config.yaml
vocab_size: 1535
hidden_act: "relu"
positions: "rope"
rope_fraction: 1.0
attn_scale: 0.125
lr_mult_o: 1.5
schedule: "wsd"
doc_mask: true
MLP neurons of a small language model. Each row is named by its layer, matrix (up: input weights; down: output weights) and neuron, and shows model dimensions 128-255. Each number is 500 + 40 x the weight over its row's rms, rounded and kept within 0 to 999. Numbers have three digits each.
A block is one neuron, or neurons of one layer that tend to fire together. Before each block is what it responds to, as a language model described it from the Wikipedia text at the highest values.

Word-completing final pieces
L2.up16:569487508467483470500518478530421515496500501485571550457503504528486498455486477454486600449487488481480505486489554503453429514437503472424507554503527475502471476482508490505514518510500543512519474459527506527511516504509420523472437441557485425532556482511529549518462551461455546534528521433457545505520476580508536532523468544506492436502487455497534536464515556502447517502527
L2.down16:505611437509528526500488481519492522473505524553554475553592465523432493538443547572509460550468480514494525499454456538472455514476525495542522476500487508542580442545518440511516554538558471525537443490525486482528572484536466528528519479436534519510474526423596517550456513544579493508528449499478496518512497504455467498480499480459510498521506447489501482510450543474552490538496
L2.up71:490424505393503519493480493506511545479475485560518509456494503506479488484506444475483520558525508503492549464553512460430472468461581485466497571500425513547480482531498519494376549471500519571486524541513529454516493445484508495540486479528559547521580446482511513509446519490471566476493511481426542415450445554434506485479524521519428439514514548475579541492461472519481442476480
L2.down71:435504507561499558471470612476449504544516528449508500540500463543493507421541518502507491453492551468523496492460505496506491489576452567456523472464578511515465491534470441559588483513507531437584481530439419548429545611576527462532503527506475425476455531506511481462573510495476468549457477503536530439548584492516473500486525517527523506522528483441480438493461582489560500503482
L2.up249:486473412442503514472495508481532544476469490558561482384474484573545475589540539447476540504467534525501576538497540546532429485515445526514555550483516537472470490467464435457517471484593505497526530480454472410510575505503477458514575557482514476511491525506549495541515506456483471487514532554599467568489494522547496518562535491422465521580569490452532444513450540560490560486513
L2.down249:525540486600532482500484532424470485556507532490513515618478496457493417453482509497534496526526498425451475473502555530531490544495475517468513507526455503559503514486549496497503521534482528530496543474486501525512460482553455509483446471490467607508520488451472521434423512509477532521444521511386489447488474478469559476448468514519465428567429521473429547454491490435483486489505
L2.up665:545488448527519465491600504514472542545403512474522402468514501486522452531498512449503467537511527486503588455543480489481458454552498509469567503514580501519554531475492464438524516484490510535507489570470526502490541531556489521578502555471513458526492511402566543436482549498535468532523556503488509422453518505496488528512522486459492533503542493497521467541568537471491499536508
L2.down665:529528525469485491553510503513453511469475486472504503509511571509501502467499432449501443439497466464466489514426512472536548497433450462556522434547445436491496458437539472469459487521465496495496434434491512500474436490526444427408553541565470556465560489544431522518556437520493473485524427494518438489464512508506499493523499583499537509515542543448532489486417468520463466516531

Second word piece
L2.up99:601524487533468460474521455518507468507473468523463495450531516546460460477525515544434564502503562423555500495500518474575525486509551544491499530503475492443535535440428554525471521514496518561495473547572485563516480503512507538537524519496509515521518484513462482482449596525482445532494571460448569499463500467412528405475522567508466502464501571529523483532499577465512548536488
L2.down99:433519501471493537455465501520528473504475553481576485460482428544514562503432546469489578502485444571475469500485454517475533503528451406479521464490482470541466479526547508453439533527487545464550540513496521424462526552478518493444454498520476456497551566448519499586503465528499492527488474479568409514520490500553476572524499419429504524495450463495454457497537514554506459501521
L2.up318:547509612522500448493514462417447511512457469462506475468496495505509466597504525511514475456558460502457537477547519485499479490482441454469495485504570501474465520465424422383506554478450481460490465600449490501522505528524449471489528507449527471556397448477530475485509479467579535528540519490479435543431501502511500482475529514477423490538408533460524474496494515496477531531516
L2.down318:487478461483470476503543581518510578485537464526536459527441459520496486452476484504501557502515496553539552497499498531494500484539436531524516472561536457565471502520520525632470514516528477509500536515542499517457541475426525512479459489469539442448498579471477484547387491499471446499420422545530514468454514451562516546523425454431533462522556513523507510453546535481577503482500
L2.up711:506533556523488468520481551530552475518503530544494371521466512462537501507496492520534514469510536494507522584580499555529455448533474490502591529527509561495486469468427444532501507504559464528450486523561440530490510405507534528499528505535453442469441553499440505527412463523481572474501523481417506497483499442490522449542463507492412489549510550602491479495475496486480528490460
L2.down711:459440579490521400489553445533497496554487535506454533518577478490478494465546534512594515573371476518477506498502515480507509490468492507580481500497478547512536504512534515525499500390485540556544483557501486502481396554558434515541514495530453509507493491483468560499518527517468466498431503505493537512522518397548491512499460476509548537469528522465493449515490485566509509526485
L2.up756:465491448559451500489513526509462477462414411505556414523459472488630476504506505514467512537538475516501491452504524521509503496490578532515487482465495512510470476477493502505502499512451439452466526484478510599497498526492522490551441549558439509514469536520500546517536485507466490483558590466480495483460491503505510445601501529488557448534518586508477497508527467463508504441514
L2.down756:488571513440510432464548506462489498479540493451539560482480458498464515466548519473500506533484487594486536539499431476479456549458513493572475514477460489494525518511516469513531563480526507468516427498599476488506520438413508495475546458441553439472564544565572466510423491484467426582485454531500492542567499491439512508447479529461539527447501482483524509497531563522548493468482

Year's final digit
L4.up192:523476553492498439516465496488543560546474590476459481493492499518531498528479482510481505509519480500547576537539523514545477522559550532402462473487523466444517531553479523524510539573589500546506478460473529495530477523497473552460481568475423524433459481484503521505553555444471453429488491497516490547608530503372509496465474525466428554510541447425553490477567505509523471447485
L4.down192:502491514488545543493481497469481464453494518539498512418509530475493496464533460507487552526574442508490493474435444518436521528498470467550505506503446403488494492436490477509488458434433509545519501518475435429513449507463526466501517537547559476483494515528556502432530549515537448487476506499464576516487418498556472479478545413499470471569588559511473532469493477484512488545460

Year final digit
L3.up105:534511523494496523496563451525545522530515622458449431486501466484466486440571452487524468502574493523550511577517499551509549481521502449503454484560510405448510386475495519492495548540516466472459562475480506498565486465521456453528475564619457530550434486470541576494558559492472527537468590506508473515496481515485455436470434512513518494479489505535529459445447496497553505531508
L3.down105:521506506530458528415457520458486528452493486609496515490515500524469507459497505503528512529486450474483491471480517456531476481440534520449587511492507513602538580535551518450483469549520528504586490612399475511467484574487512489502473511430528443505528508494438583547511519530556515417528509558489519452580537497512498554438530503472448469519495521457449500495498507509486569499448
L3.up140:532490430522537424486559515476558532547524488571473479505510473517481481471479344574477548441518499514490507508482513490557541493522532505469505497592496580488521466532529474528554589526551538542482558475437485429511501477499524452560527527481546496522507449479475487521494531593526478482475575513422485500519481509477535469474518492536451512494537476451460442525452509507527480484449
L3.down140:482521482535399496487505514499479476521462502435487518436572502492479447471443478463481570520464498424443523500524527517480413504476492531478510578562530428511545502490458561490455427512507587478496547572529508556528414525414473529489485513552452442568490468505551485510505540487500469511480491516481496512531536498527492514527528461502496522492444563511439517487474512405477483490557
L3.up169:520512550484560531478550525522531459486548563564457512422587532548503555479503497518515514495510529489471541478523416533509495487491529463523480561572465508417504497536484547549491498512430405504510523519455505557454446454493517445525501529569484582514511505450487474529569552460523534461395511534474519452513467549456536463508481484566506503483568463476443464514526500464483545545504
L3.down169:494443414529457462489472466523534577489465535480473483479530436422456498479503482484490558491473461518489508535485541491530498509464462540467518462462574454510489496564502532506466414554571547547476435494469499442546544548500478582444560496445540552501504445517478528500456503507452536491543449499506414510530499520443441570467515492489510497570478540560523557491507575491477471509456
L3.up176:519455492485545522453511502527530558546466481564494511446503463497556511606533525486537439551492435534507520536430500612466547511495544424502435520518481455448575519516547490489532518475575476457524518531516524453464438491497466545501512508502528478514492464578508524474522541503573448525442474511549484538493494453517488550472516607468455477527514479502498504461492523522491634507520
L3.down176:469482494500426415538519554467516479510537488474544501577552493518480489415473480533504584442517524529471432468523538439558498539482508565476501472522480491567500499487458464448483489470482510520512518487533512503523550514496539525566559474439522486513474555439517533545461440494492591485491540536429487446567545556499506430467510434529524494447464553457507481490489441473538448430383